MLP neurons of a small language model. Each row is named by its layer, matrix (gate and up: input weights) and neuron, and shows model dimensions 0-127. Each number is 200 + 20 x the weight over its row's rms, rounded and kept within 0 to 999. A neuron's up and down rows have the sign that makes its largest values positive.
Before each neuron's rows, "fires after" lists the tokens most often just before its 100 highest values on Wikipedia text that the model never trained on. A number after a token or word is its count.

fires after: "." 22, "A" 19, "\n" 12, "U" 9, "==" 5
L17.gate161,184,213,209,259,172,191,213,239,199,196,179,231,194,197,172,192,200,206,218,204,168,194,187,164,221,209,193,215,218,211,199,246,218,202,156,202,186,206,175,212,200,205,182,188,180,199,197,212,180,184,212,186,190,218,206,189,174,201,210,194,241,189,164,198,216,188,205,195,197,196,172,218,221,216,225,232,195,223,161,191,204,192,156,230,202,203,211,173,198,188,180,216,216,235,157,174,235,204,215,199,191,199,202,261,194,185,175,222,177,175,170,172,202,223,186,184,223,216,215,220,185,213,167,196,195,194,214,217
L17.up161,183,149,214,146,210,182,202,180,216,210,198,209,218,203,228,189,188,202,208,170,184,189,192,195,231,193,169,225,194,243,197,178,219,198,180,207,207,204,223,222,201,198,181,200,159,209,169,214,218,174,173,183,152,177,186,201,217,207,237,199,192,206,211,229,190,194,195,210,185,179,190,185,219,181,203,179,210,217,165,207,196,195,169,188,222,223,204,190,212,214,205,188,208,187,187,206,215,173,193,247,213,191,184,213,201,181,214,211,193,214,201,252,176,193,228,181,209,189,179,184,200,190,156,177,187,170,165,196

fires after: "\n" 47, ")" 10, "==" 6
L12.gate94,192,188,231,236,199,203,193,215,191,167,202,230,179,186,215,235,194,184,221,199,207,212,207,192,208,200,205,201,159,229,206,212,209,179,219,206,202,198,158,193,212,214,195,226,208,185,163,247,192,166,185,223,192,192,209,207,180,202,208,228,186,208,180,206,163,184,206,219,207,223,187,212,213,201,225,210,202,206,202,190,202,175,211,174,167,220,170,188,200,208,238,222,185,204,227,199,176,152,193,237,187,215,218,187,255,213,205,176,198,187,188,193,197,182,194,159,175,254,202,200,182,204,203,226,221,212,191,224
L12.up94,233,187,174,209,238,216,185,166,201,177,219,203,228,195,210,198,215,194,192,191,155,180,206,202,206,210,189,170,189,207,202,191,172,223,205,207,196,182,190,194,211,154,209,193,212,173,174,200,173,227,166,193,158,211,194,194,193,176,187,215,176,206,236,174,231,195,159,193,192,221,224,196,217,242,238,183,197,221,194,211,201,216,176,205,210,205,247,182,207,222,210,168,206,180,192,216,166,184,178,186,226,196,194,224,209,167,202,212,229,207,195,207,186,168,199,207,197,177,203,182,231,216,168,213,185,160,144,215

fires after: " C" 45, " c" 9, "C" 8, " D" 4
L10.gate151,226,189,185,205,224,183,191,229,198,209,210,236,202,207,184,209,191,156,209,193,191,226,241,175,173,197,213,171,177,182,196,190,196,202,224,208,213,218,205,208,190,218,218,192,214,212,182,185,205,204,200,206,195,177,177,203,241,215,160,185,214,199,202,232,231,204,215,191,226,174,192,213,182,215,204,194,190,216,257,193,179,192,215,189,181,199,193,205,224,205,204,215,172,193,202,196,189,204,156,214,220,183,199,202,195,176,223,231,191,193,215,244,214,211,226,228,230,215,182,221,179,228,218,181,207,180,178,178
L10.up151,185,189,201,152,196,183,181,201,194,224,192,199,202,159,149,213,182,208,226,229,200,229,210,186,179,234,212,190,169,178,218,187,210,183,187,202,166,212,232,209,212,213,208,193,188,224,152,177,185,183,185,203,191,194,221,217,190,188,160,224,186,212,223,171,248,230,199,204,205,181,212,184,194,179,189,210,228,227,235,175,212,208,216,220,199,193,174,196,201,184,184,192,211,216,196,201,213,182,200,216,208,200,217,189,188,199,217,250,189,201,184,247,187,207,174,217,204,224,208,193,183,188,212,236,200,181,244,218

fires after: " No" 23, " F" 18, "-" 11, " |" 10, "iginal" 4, " f" 4
L17.gate148,229,219,231,171,234,187,217,244,194,212,146,192,179,186,172,193,220,192,199,234,164,237,162,158,224,231,204,220,172,194,202,206,212,203,199,234,191,202,181,204,233,157,217,177,237,203,158,186,179,198,188,205,176,206,207,192,184,218,185,224,211,189,203,181,200,201,213,191,243,191,196,198,217,211,195,201,200,209,185,188,202,206,202,216,222,206,190,181,233,193,208,253,185,206,178,211,182,180,193,223,199,175,196,181,188,198,194,213,218,172,187,234,180,225,189,194,238,204,204,231,195,178,238,187,188,225,210,197
L17.up148,212,188,197,187,185,194,197,224,193,240,162,220,191,214,197,207,194,199,182,210,197,183,237,197,196,186,210,183,182,212,195,215,224,179,205,179,166,185,183,163,202,216,213,176,182,169,203,207,172,171,175,210,197,226,212,218,209,210,226,186,201,223,193,194,165,215,172,199,195,204,211,193,199,165,242,228,189,214,187,205,219,234,224,202,174,209,184,185,191,240,199,186,184,213,225,221,203,201,202,221,210,146,240,190,224,204,211,182,208,166,186,184,206,217,179,188,193,187,220,215,202,204,200,180,211,241,232,164

fires after: "\n" 27, ":" 13, "==" 6, "===" 4
L13.gate82,207,164,229,216,206,186,261,171,221,171,193,233,196,198,177,200,200,233,217,207,186,186,185,192,210,225,188,203,188,158,192,181,179,231,184,162,197,204,208,227,199,233,198,180,218,189,209,187,206,158,215,200,198,204,191,190,179,175,208,192,206,232,214,197,207,198,177,209,161,211,205,162,221,180,200,197,200,198,220,171,223,194,193,211,200,191,176,181,191,220,190,186,211,227,205,225,187,187,203,173,172,214,239,233,204,163,185,207,165,179,202,179,191,226,175,190,201,184,210,232,181,184,205,191,206,220,198,215
L13.up82,201,186,215,190,225,213,216,212,203,222,216,196,223,199,217,180,240,189,191,197,219,201,160,194,195,210,161,210,211,203,197,192,171,222,183,169,193,215,210,220,203,236,204,201,196,210,166,216,207,186,159,178,170,205,182,205,196,204,227,227,222,201,199,178,214,203,199,188,217,208,186,213,213,170,210,197,185,213,221,202,211,219,170,189,203,181,192,220,200,196,208,190,164,201,194,224,197,174,177,155,206,166,195,206,195,236,208,168,185,192,239,178,218,210,195,198,222,150,237,210,164,196,187,193,207,173,202,228

fires after: " C" 21, "C" 12, " c" 12, " pro" 11, " At" 10
L16.gate231,181,239,200,209,220,203,176,189,229,224,185,197,179,196,179,207,218,178,201,191,183,221,233,180,189,212,199,240,202,210,208,219,196,231,221,215,131,190,214,188,211,192,226,214,236,203,199,177,213,200,156,187,192,199,191,227,194,162,208,225,202,203,199,215,194,176,216,185,200,180,191,200,184,202,182,192,236,210,228,198,208,177,210,197,215,207,206,207,177,190,214,228,174,233,212,200,213,207,217,247,208,209,144,227,196,200,202,202,163,185,203,224,205,217,220,200,215,220,225,191,200,180,181,222,192,188,174,179
L16.up231,202,188,185,160,220,170,245,206,197,204,214,197,185,204,221,171,215,179,170,200,223,235,203,219,203,212,154,167,177,168,195,207,184,175,210,173,178,179,212,186,202,206,245,196,187,182,186,177,182,172,219,196,210,206,192,193,210,180,200,200,208,201,215,205,178,219,221,178,188,209,171,179,200,214,211,208,213,221,211,201,196,184,209,183,216,185,194,161,191,177,241,192,187,208,227,162,224,207,173,202,194,190,230,246,238,192,204,212,231,190,214,236,220,170,141,181,229,217,223,210,203,166,182,256,182,178,184,222

fires after: " l" 22, " L" 10, " f" 8, " b" 8, " m" 6, " c" 5
L14.gate90,208,199,218,212,192,224,201,197,193,218,177,201,191,234,168,210,184,180,206,199,162,151,202,223,224,185,192,217,178,191,173,181,205,214,191,176,163,197,243,189,224,202,178,164,204,212,192,187,210,236,203,208,197,173,203,255,214,229,199,227,242,216,173,171,215,218,197,188,210,175,202,195,179,229,197,219,166,184,193,179,171,190,212,181,165,203,197,202,188,182,215,219,201,204,207,205,218,198,164,190,241,195,225,187,201,209,177,199,183,194,182,146,159,173,205,178,225,208,167,189,196,221,176,190,244,159,200,190
L14.up90,238,205,177,216,203,221,180,236,212,204,220,212,223,194,221,177,213,195,197,215,209,194,217,159,234,220,176,191,245,211,220,226,226,173,200,197,214,214,209,186,200,209,193,213,228,198,200,195,215,200,207,191,232,203,181,188,216,210,201,191,217,171,184,182,157,171,200,179,173,163,136,193,183,195,227,182,192,215,178,193,202,215,211,205,174,224,193,205,182,194,190,225,157,209,203,222,208,197,203,251,186,193,211,204,203,198,202,195,209,219,186,224,219,191,183,231,217,199,240,157,170,184,188,223,196,216,199,200

fires after: " B" 31, " b" 11, "b" 10, "B" 10, " Mar" 7
L15.gate223,185,211,227,223,178,179,171,202,193,211,200,187,224,206,228,211,146,220,204,184,172,205,184,208,216,239,179,210,163,214,220,211,225,203,221,213,210,192,192,204,170,205,216,218,228,176,188,209,212,201,175,183,210,217,194,211,170,191,201,239,219,200,182,224,221,166,187,182,193,183,165,202,199,191,150,222,209,200,229,215,223,158,217,190,202,192,198,226,185,189,227,219,173,210,173,223,197,177,187,223,188,219,211,200,225,218,227,234,182,208,193,181,178,192,203,206,212,210,173,167,185,191,192,224,231,176,182,214
L15.up223,204,204,214,214,208,187,212,199,203,198,160,181,201,177,194,184,180,199,210,219,200,229,168,178,213,175,190,193,207,226,198,192,186,213,198,200,216,173,190,219,221,154,192,204,218,200,197,196,187,206,189,211,172,197,237,154,221,208,232,205,173,164,221,185,205,194,220,195,181,203,198,196,219,193,187,182,170,231,206,220,179,234,221,210,158,245,205,202,208,183,232,171,178,222,214,185,174,192,215,225,179,208,188,193,206,205,227,215,249,199,224,193,236,192,164,224,240,202,219,202,204,209,198,198,247,179,196,208

fires after: " f" 16, " p" 9, " m" 8, " F" 7, " d" 6, " four" 5
L19.gate18,171,232,199,178,198,208,208,213,209,207,184,201,176,181,225,197,211,188,221,211,187,150,186,174,197,203,210,199,169,192,236,229,200,170,152,206,205,199,171,185,203,169,204,202,160,197,193,187,173,180,173,207,199,212,180,156,234,210,168,213,206,188,240,185,207,190,212,211,237,202,231,161,178,192,187,209,208,249,185,190,185,201,225,218,213,165,204,211,187,189,185,234,203,191,165,211,192,183,198,189,205,196,214,227,191,202,146,206,205,217,206,239,188,193,193,179,167,218,181,220,207,212,182,228,226,197,219,204
L19.up18,236,173,189,186,218,221,186,193,234,174,206,164,215,186,220,224,216,204,201,169,158,201,228,174,217,199,192,183,185,238,166,200,166,191,203,240,207,254,196,199,193,219,184,237,201,177,210,165,201,204,199,227,221,224,197,206,201,188,242,194,209,201,211,197,232,226,185,174,185,187,181,206,201,213,223,230,199,206,182,215,234,197,220,191,183,180,220,190,195,213,190,222,178,200,214,201,207,204,191,197,228,203,176,170,205,222,198,180,242,181,213,169,217,183,201,187,250,171,204,197,195,213,194,204,221,179,211,162

fires after: " f" 47, " F" 14, " n" 9, "F" 6
L14.gate95,192,204,212,205,197,221,173,176,203,218,189,163,234,182,219,192,208,185,191,175,189,189,184,238,220,220,202,236,191,214,201,214,180,236,159,233,155,250,177,223,229,204,201,205,202,185,197,204,206,200,157,183,197,196,192,187,190,208,214,239,196,207,194,153,241,188,240,193,221,186,197,206,217,222,218,241,232,223,191,179,163,232,223,199,202,190,212,205,214,195,194,193,190,204,158,199,181,206,200,206,181,199,198,190,199,201,191,200,205,191,213,218,207,209,242,209,185,183,153,197,187,207,234,192,185,159,221,198
L14.up95,202,212,207,173,233,211,188,219,224,196,221,194,188,211,193,211,167,203,211,244,186,179,241,215,226,172,190,230,180,199,197,224,207,207,171,204,197,222,192,212,214,238,237,232,197,199,164,227,180,197,188,163,208,222,177,187,213,206,215,192,225,201,198,229,185,213,210,215,197,216,186,257,232,193,234,215,185,209,189,220,178,233,199,190,194,209,200,185,188,171,191,215,203,228,224,177,217,199,173,168,200,207,210,210,177,176,183,204,235,179,178,210,219,212,192,214,191,208,183,225,177,190,226,220,175,186,232,199

fires after: " n" 22, " N" 17, " d" 17, " D" 10, " f" 6, "N" 5
L15.gate42,205,185,183,187,200,223,222,191,229,220,201,197,185,204,188,192,187,167,168,209,179,186,187,209,189,148,207,231,204,179,209,225,192,204,172,222,238,219,200,245,210,209,211,221,210,199,247,198,208,226,194,208,202,239,174,203,197,160,203,203,201,198,156,164,206,168,216,162,243,229,188,164,211,206,261,221,197,188,204,238,189,188,191,187,185,191,185,233,212,170,208,189,202,191,214,208,182,213,219,202,193,192,188,190,211,199,187,205,181,249,199,178,188,210,187,227,176,202,217,191,200,207,190,199,182,186,181,204
L15.up42,209,217,186,180,231,218,194,214,214,152,205,180,189,210,178,198,197,209,195,191,204,242,215,225,209,201,176,189,193,244,198,204,190,174,175,198,192,238,185,228,195,197,191,217,185,196,183,207,220,205,171,206,148,190,212,151,187,229,197,170,191,171,198,187,179,211,222,212,194,174,178,216,209,209,201,205,202,191,205,204,219,174,224,187,230,197,206,256,202,203,216,204,209,174,205,251,196,221,215,219,187,226,186,210,152,193,191,197,223,210,216,218,189,194,202,182,196,225,221,211,180,190,200,205,159,174,214,182

fires after: " A" 16, "A" 11, " b" 10, " h" 10, "b" 7, "h" 5
L15.gate148,200,185,234,192,201,230,194,172,184,223,241,214,215,193,197,213,174,208,206,199,205,196,178,204,226,199,191,256,219,196,203,193,182,228,229,209,181,212,204,177,190,194,197,233,228,194,210,183,150,215,172,192,199,211,201,213,168,233,207,219,211,214,196,199,229,175,249,162,198,166,226,186,215,214,194,202,172,205,181,175,196,184,201,162,187,197,183,195,197,241,214,154,196,218,188,197,203,218,216,225,210,205,208,193,161,190,213,211,193,202,200,194,127,214,212,223,221,185,148,173,200,219,186,174,178,180,203,220
L15.up148,175,209,212,193,173,236,214,208,218,172,239,180,236,197,180,220,216,185,215,186,209,221,185,185,189,169,215,193,195,214,212,222,191,219,231,182,185,173,196,207,196,190,195,149,220,176,189,187,218,179,169,217,187,192,195,223,190,218,218,214,199,195,194,169,179,222,204,206,196,178,201,188,203,216,172,174,213,192,213,216,184,203,217,207,209,217,204,185,173,248,208,199,215,203,172,221,242,167,237,213,216,205,206,209,190,192,182,196,211,205,203,221,178,202,213,242,219,228,166,195,237,227,192,219,202,162,201,192